config.yaml
n_layer: 16
n_kv_head: 6
head_dim: 64
d_mlp: 1920
norm_eps: 1e-05
positions: "rope"
init_std_down: 0.00267
optimizer: "adam_variant"
beta2: 0.98
weight_decay: 0.45
lr_head: 0.00423
decay_shape: "linear"
doc_mask: true
MLP neurons of a small language model. Each row is named by its layer, matrix (up: input weights) and neuron, and shows model dimensions 272-367. Each number is 50 + 15 x the weight over its row's rms, rounded and kept within 0 to 99.
After each neuron's rows, "fires after" lists the tokens most often just before its 100 highest values on Wikipedia text that the model never trained on. A number after a token or word is its count.

L13.up677:37 77 71 65 48 53 55 55 41 33 45 62 65 49 61 51 51 57 32 24 61 68 54 50 47 62 51 20 49 34 56 55 67 65 69 73 37 50 34 52 56 46 45 46 33 64 32 45 58 61 15 45 69 49 11 37 43 38 60 55 53 54 48 34 63 88 44 55 44 40 56 40 47 65 42 44 43 64 43 57 24 37 31 62 29 60 42 52 49 25 44 68 58 43 74 19
fires after: " |" 26, " " 24, "58" 5

L13.up777:54 31 32 43 28 42 38 45 24 56 63 65 49 48 33 52 63 70 25 68 54 40 55 68 58 66 50 52 46 49 73 48 31 51 68 46 32 68 50 58 33 60 39 48 21 47 75 31 48 49 28 29 44 19 54 49 59 44 17 53 37 73 39 34 69 71 58 73 50 23 48 59 45 49 41 76 29 46 37 52 62 59 40 41 44 48 43 46 64 29 46 64 48 46 34 40
fires after: " " 52, "," 33

L9.up385:24 71 44 36 39 64 57 50 27 69 34 54 62 63 58 23 51 39 41 59 57 42 55 75 44 37 54 65 59 57 47 43 38 33 56 42 25 38 26 49 31 50 37 38 66 39 67 57 46 69 61 56 50 15 45 64 58 65 46 29 40 62 62 55 47 43 48 41 70 50 82 57 59 31 30 66 80 53 44 44 51 47 76 35 63 65 76 33 46 43 36 39 42 55 61 39
fires after: " University" 17, "," 15, " (" 6, " C" 5, "C" 4, " H" 4

L13.up1222:52 48 57 49 38 32 64 65 54 40 16 70 58 66 61 53 57 54 41 44 75 31 30 64 44 54 66 54 63 51 75 30 72 34 59 30 36 41 56 70 68 70 34 46 51 47 48 43 17 22 44 37 64 47 57 50 51 42 69 42 37 41 49 57 44 53 33 30 67 90 44 20 64 64 43 61 55 58 37 40 62 32 40 43 36 44 58 49 47 42 55 50 36 43 53 32
fires after: " |" 48, " (" 5

L9.up335:63 59 56 54 53 50 49 54 42 46 49 43 64 55 74 58 60 55 53 38 48 31 57 49 61 32 49 41 14 33 54 49 28 77 56 50 34 51 27 31 70 77 60 70 45 55 58 53 37 13 32 45 65 52 40 47 40 32 55 77 57 63 52 57 56 36 42 06 44 43 54 48 31 76 47 73 62 44 48 44 59 13 32 68 31 52 40 74 55 20 48 51 51 61 39 19
fires after: " |" 42, ";" 13, " " 10

L13.up1482:71 77 73 22 55 26 18 54 26 50 20 50 74 73 52 43 45 57 52 52 38 29 29 59 37 60 42 33 65 59 18 50 55 69 56 59 49 47 39 56 81 63 48 44 36 72 37 59 60 45 67 34 86 49 36 35 07 37 59 77 38 27 69 68 62 52 61 39 45 43 50 61 50 42 49 44 65 45 39 28 50 45 59 57 59 30 61 57 52 28 59 47 45 49 42 65
fires after: " |" 31, "|" 19, "-V" 5

L9.up271:60 52 51 64 46 66 56 37 38 37 40 34 08 72 47 53 70 22 88 73 30 56 70 77 62 71 23 64 64 51 44 26 49 60 60 59 43 78 40 38 55 47 53 41 35 61 71 45 45 46 74 43 63 51 41 48 45 22 51 38 51 53 37 33 66 26 38 50 46 10 04 55 48 64 66 39 39 49 43 78 43 75 33 30 49 45 54 78 69 40 55 60 52 28 49 23
fires after: " |" 50, " Year" 6

L13.up1709:48 25 55 82 57 55 64 51 45 39 51 35 37 53 67 53 75 53 37 46 25 60 60 26 55 40 26 39 46 60 79 46 54 30 43 38 11 57 48 82 46 53 57 62 51 56 37 44 22 37 28 53 41 67 75 79 32 53 45 47 36 52 64 29 66 43 43 58 42 57 55 57 35 59 63 56 72 71 43 12 60 57 50 65 48 78 69 65 44 38 71 46 49 62 40 51
fires after: " |" 46, " /" 13, " a" 4, " the" 4, "On" 4

L9.up462:37 79 50 60 63 65 46 31 43 55 38 21 57 83 39 51 49 46 48 80 55 67 60 68 68 52 53 34 62 70 12 17 70 52 77 29 45 27 51 48 39 44 47 46 35 47 62 75 50 38 73 58 47 16 53 72 53 72 41 63 54 44 57 36 53 45 46 55 58 69 53 40 75 28 62 36 52 33 45 66 51 46 49 36 62 46 45 60 52 63 89 34 49 58 48 47
fires after: "-S" 16, "19" 10, "18" 9, " S" 8, "S" 8, "-W" 4

L9.up1788:52 62 72 51 38 55 65 71 64 65 47 53 45 70 26 53 72 36 65 54 71 47 58 40 41 48 60 58 72 45 37 50 47 75 46 27 47 58 74 36 66 88 46 53 61 45 58 40 55 41 40 40 49 23 42 44 58 71 25 25 43 43 33 72 51 50 42 22 69 48 43 24 67 50 45 41 79 25 39 52 51 45 51 37 49 52 38 38 57 48 41 52 60 29 54 69
fires after: "ü" 19, " K" 9, " V" 8, " M" 6, " F" 4, "B" 4

L9.up1904:54 79 32 30 00 37 42 43 42 32 56 46 43 61 40 44 64 36 31 33 14 54 55 57 49 73 47 59 71 55 17 56 45 39 71 53 58 55 43 70 46 53 51 39 48 50 55 38 66 50 61 35 47 71 32 49 28 33 65 49 58 63 53 79 38 59 48 48 69 96 23 41 73 38 59 41 34 45 43 55 35 45 41 65 36 59 62 58 51 44 45 36 46 61 47 36
fires after: " L" 17, " S" 15, " N" 11, " W" 8, "S" 8

L9.up805:85 47 38 63 52 48 64 48 24 35 52 51 65 61 27 42 45 55 44 68 68 70 61 72 53 57 46 88 32 40 33 35 47 38 62 30 42 63 62 54 45 46 51 44 35 67 59 61 62 54 52 30 56 36 77 47 59 53 30 38 39 63 56 43 68 51 46 12 74 50 51 63 35 57 51 56 58 47 54 45 35 44 67 39 42 51 57 44 51 11 31 51 56 51 36 40
fires after: " " 28, "." 11, " f" 5, "10" 5, "00" 4

L9.up488:56 36 38 51 61 55 56 37 52 63 54 38 08 74 44 70 46 54 13 41 76 63 50 46 63 44 44 38 68 42 46 40 56 43 41 28 51 36 15 41 48 49 98 53 36 40 58 62 64 44 64 52 45 62 39 76 54 45 62 28 55 39 51 63 70 33 41 39 34 73 27 39 51 41 56 35 59 14 41 74 52 56 38 34 51 39 37 70 56 57 94 25 80 48 58 49
fires after: " J" 36, "J" 6, " M" 6, " Y" 4, " R" 4, " G" 4

L13.up757:84 70 46 59 53 41 82 55 46 29 47 74 52 67 41 45 52 44 40 38 46 30 64 45 64 61 40 58 60 40 16 42 74 49 69 43 30 50 65 59 81 56 39 55 50 20 51 37 64 38 48 48 19 66 23 38 65 51 47 44 39 45 48 27 57 90 57 22 54 44 50 43 66 55 76 62 51 53 39 50 54 37 32 67 52 70 64 62 78 44 55 64 48 26 86 58
fires after: " |" 58, "," 10, ";" 9

L9.up1737:39 57 50 47 56 27 72 43 57 54 73 31 32 43 47 68 55 35 65 67 21 49 66 65 24 25 19 63 67 69 61 19 43 75 63 44 19 71 40 64 53 67 76 56 71 23 66 65 44 53 42 37 66 34 52 50 45 33 70 31 65 36 43 28 72 65 54 42 64 77 34 62 72 31 57 40 50 38 51 51 56 46 32 42 54 15 53 38 39 28 57 37 54 70 69 21
fires after: " B" 12, " O" 10, " C" 9, "B" 8, " P" 7, " M" 5

L9.up1332:49 41 27 63 46 53 71 48 37 51 47 44 52 61 33 63 39 62 61 43 48 46 61 44 55 50 41 60 47 68 59 60 41 49 58 75 17 49 41 64 69 27 79 63 47 43 58 65 62 63 33 29 34 49 32 50 28 61 62 24 43 50 56 30 40 57 47 41 55 33 41 41 60 38 47 29 44 42 54 57 46 22 20 51 73 56 66 69 67 38 58 32 66 35 51 63
fires after: " " 39, " |" 24

L9.up697:53 77 29 52 54 47 32 31 30 65 87 34 45 49 51 71 50 53 34 42 54 59 30 51 74 60 59 74 43 45 41 32 39 58 50 65 79 48 34 56 35 42 66 54 59 44 58 57 23 31 57 34 47 53 43 59 39 42 37 18 58 48 87 36 69 54 37 23 40 41 38 63 57 55 55 52 46 49 43 53 34 38 38 35 67 56 47 40 46 19 60 24 49 39 75 44
fires after: " J" 15, " R" 10, " Y" 9, " W" 6, " S" 6, " g" 6

L9.up1848:52 55 22 71 41 31 38 69 46 28 34 52 42 68 66 44 54 39 17 52 58 80 39 73 38 53 26 38 49 30 53 34 41 45 45 62 61 54 47 58 58 63 92 50 43 31 49 38 44 38 57 48 54 28 49 62 39 60 41 31 67 72 42 69 52 71 67 34 54 86 39 58 77 43 58 60 61 46 62 73 41 71 62 41 31 38 76 39 47 59 52 49 57 40 70 44
fires after: " S" 15, " Y" 13, " H" 9, " J" 7, " He" 5, " F" 5

L9.up1320:58 37 27 54 55 43 52 45 23 46 57 69 15 71 41 64 47 53 44 71 53 41 75 63 99 29 58 51 37 64 48 66 49 55 51 56 53 74 36 74 80 54 63 23 53 50 66 69 55 45 59 54 49 21 68 64 46 60 47 42 47 41 71 55 48 44 53 61 61 86 39 37 67 08 71 46 32 34 57 52 54 57 36 48 39 23 42 71 60 58 67 34 58 56 76 60
fires after: " v" 16, " c" 12, " P" 8, " F" 8, " M" 6

L9.up1506:32 69 33 43 29 43 52 68 46 21 80 58 32 33 45 87 34 48 37 84 40 45 65 76 53 49 34 34 50 34 63 62 69 33 60 33 28 71 27 56 42 41 65 50 38 38 39 60 38 46 30 53 57 42 63 41 70 62 59 31 34 60 62 79 25 49 76 23 51 58 24 59 37 40 52 56 62 47 59 39 53 27 52 34 71 46 71 30 70 71 84 40 56 31 46 54
fires after: " (" 22, " had" 11, " was" 10, " as" 5, " with" 5, " Gu" 4

L9.up1694:41 67 32 68 28 63 57 39 42 44 86 52 32 56 66 55 58 34 61 83 41 64 61 60 50 32 14 58 41 45 52 51 57 67 61 49 48 59 59 35 33 56 68 50 75 49 99 31 64 18 42 20 73 40 62 48 74 45 28 68 60 28 45 39 64 59 49 54 79 81 68 31 35 78 55 22 43 60 42 46 65 43 57 25 55 25 26 35 50 19 72 37 51 49 74 52
fires after: " P" 26, " C" 16, "P" 9, " B" 8, " M" 6, "A" 4

L9.up1168:52 49 38 56 29 78 71 43 51 50 52 37 34 79 70 43 51 51 18 19 45 37 52 52 57 47 50 62 70 45 74 55 51 52 60 53 44 78 31 31 70 82 42 68 65 41 51 36 80 52 47 53 44 48 47 48 51 56 58 28 53 32 60 46 57 78 58 57 52 29 46 48 39 42 68 31 55 53 59 65 55 48 52 42 70 34 62 26 42 35 50 61 62 53 81 36
fires after: " G" 20, " M" 11, " b" 11, "B" 8

L13.up1427:45 50 60 42 35 36 46 44 31 42 59 35 56 73 36 67 52 45 55 98 49 27 44 63 45 95 63 55 48 43 59 84 53 59 41 50 33 34 35 49 23 82 59 63 29 38 58 73 72 59 60 52 45 42 45 58 42 62 28 56 47 71 55 30 99 68 43 43 54 38 67 57 57 62 55 58 59 47 46 68 56 46 36 35 40 35 61 43 38 29 59 33 35 50 53 17
fires after: " " 40, " was" 7, " (" 5, " it" 5, "," 5

L9.up1561:62 67 42 43 63 41 70 59 59 68 48 47 48 42 48 55 73 54 37 42 43 46 27 55 44 24 39 70 54 46 65 48 56 65 64 63 44 65 58 38 55 72 28 61 37 08 37 34 50 55 54 25 46 41 49 32 59 36 54 48 41 70 41 49 36 70 34 58 70 46 26 24 53 42 83 50 93 61 62 61 55 21 51 41 73 48 65 78 43 44 71 37 88 56 32 53
fires after: " was" 17, " is" 13, "-" 12, ")" 7, "," 5, ".\n\n" 4

L9.up1090:31 51 61 60 47 36 65 48 48 59 61 64 43 60 42 60 82 68 67 43 64 45 49 72 53 52 41 66 42 25 03 64 45 72 49 45 49 27 63 70 50 81 48 35 62 41 52 60 94 46 38 14 72 25 52 42 57 65 27 44 59 43 63 56 78 60 35 55 63 67 41 31 65 64 39 62 30 70 44 45 54 58 49 30 39 28 32 60 49 23 38 66 64 45 27 40
fires after: " G" 12, " M" 10, "B" 10, "H" 10, " H" 7, "K" 6

L13.up1045:69 46 68 43 54 50 45 72 40 39 39 33 59 60 37 61 41 43 47 32 43 67 62 35 41 75 46 41 18 56 21 44 27 32 56 64 42 39 52 62 61 41 65 30 45 78 44 56 50 51 41 59 49 60 41 47 51 59 47 41 48 94 53 41 56 68 47 52 58 53 73 47 37 57 53 50 57 61 64 50 33 56 43 49 51 19 67 56 55 43 20 44 16 28 49 37
fires after: " |" 47, " T" 4

L13.up1687:11 45 44 61 52 54 64 31 37 50 59 42 54 58 50 73 64 46 42 39 40 62 56 83 59 63 52 52 38 82 71 53 77 68 51 36 44 29 38 59 42 29 49 33 50 63 48 11 36 25 66 09 52 39 67 32 59 64 50 57 29 71 66 40 58 84 48 50 80 34 60 41 41 52 69 60 50 42 30 57 57 68 70 58 40 33 51 50 28 43 42 47 69 65 34 64
fires after: " |" 33, ";" 9, "," 6, "-" 5, " the" 4, ":" 4

L9.up94:50 54 49 52 63 58 55 72 56 62 61 25 24 58 66 57 66 59 19 30 55 54 59 66 35 48 39 71 31 22 35 62 71 49 45 43 58 59 45 55 61 29 71 12 51 39 58 55 50 24 39 41 41 48 50 47 19 45 56 50 28 58 58 15 39 60 95 31 65 84 51 45 40 68 59 60 60 51 51 47 62 78 56 60 50 51 64 66 61 04 64 68 40 40 41 51
fires after: " |" 66, " B" 5, " SP" 4, " Cal" 4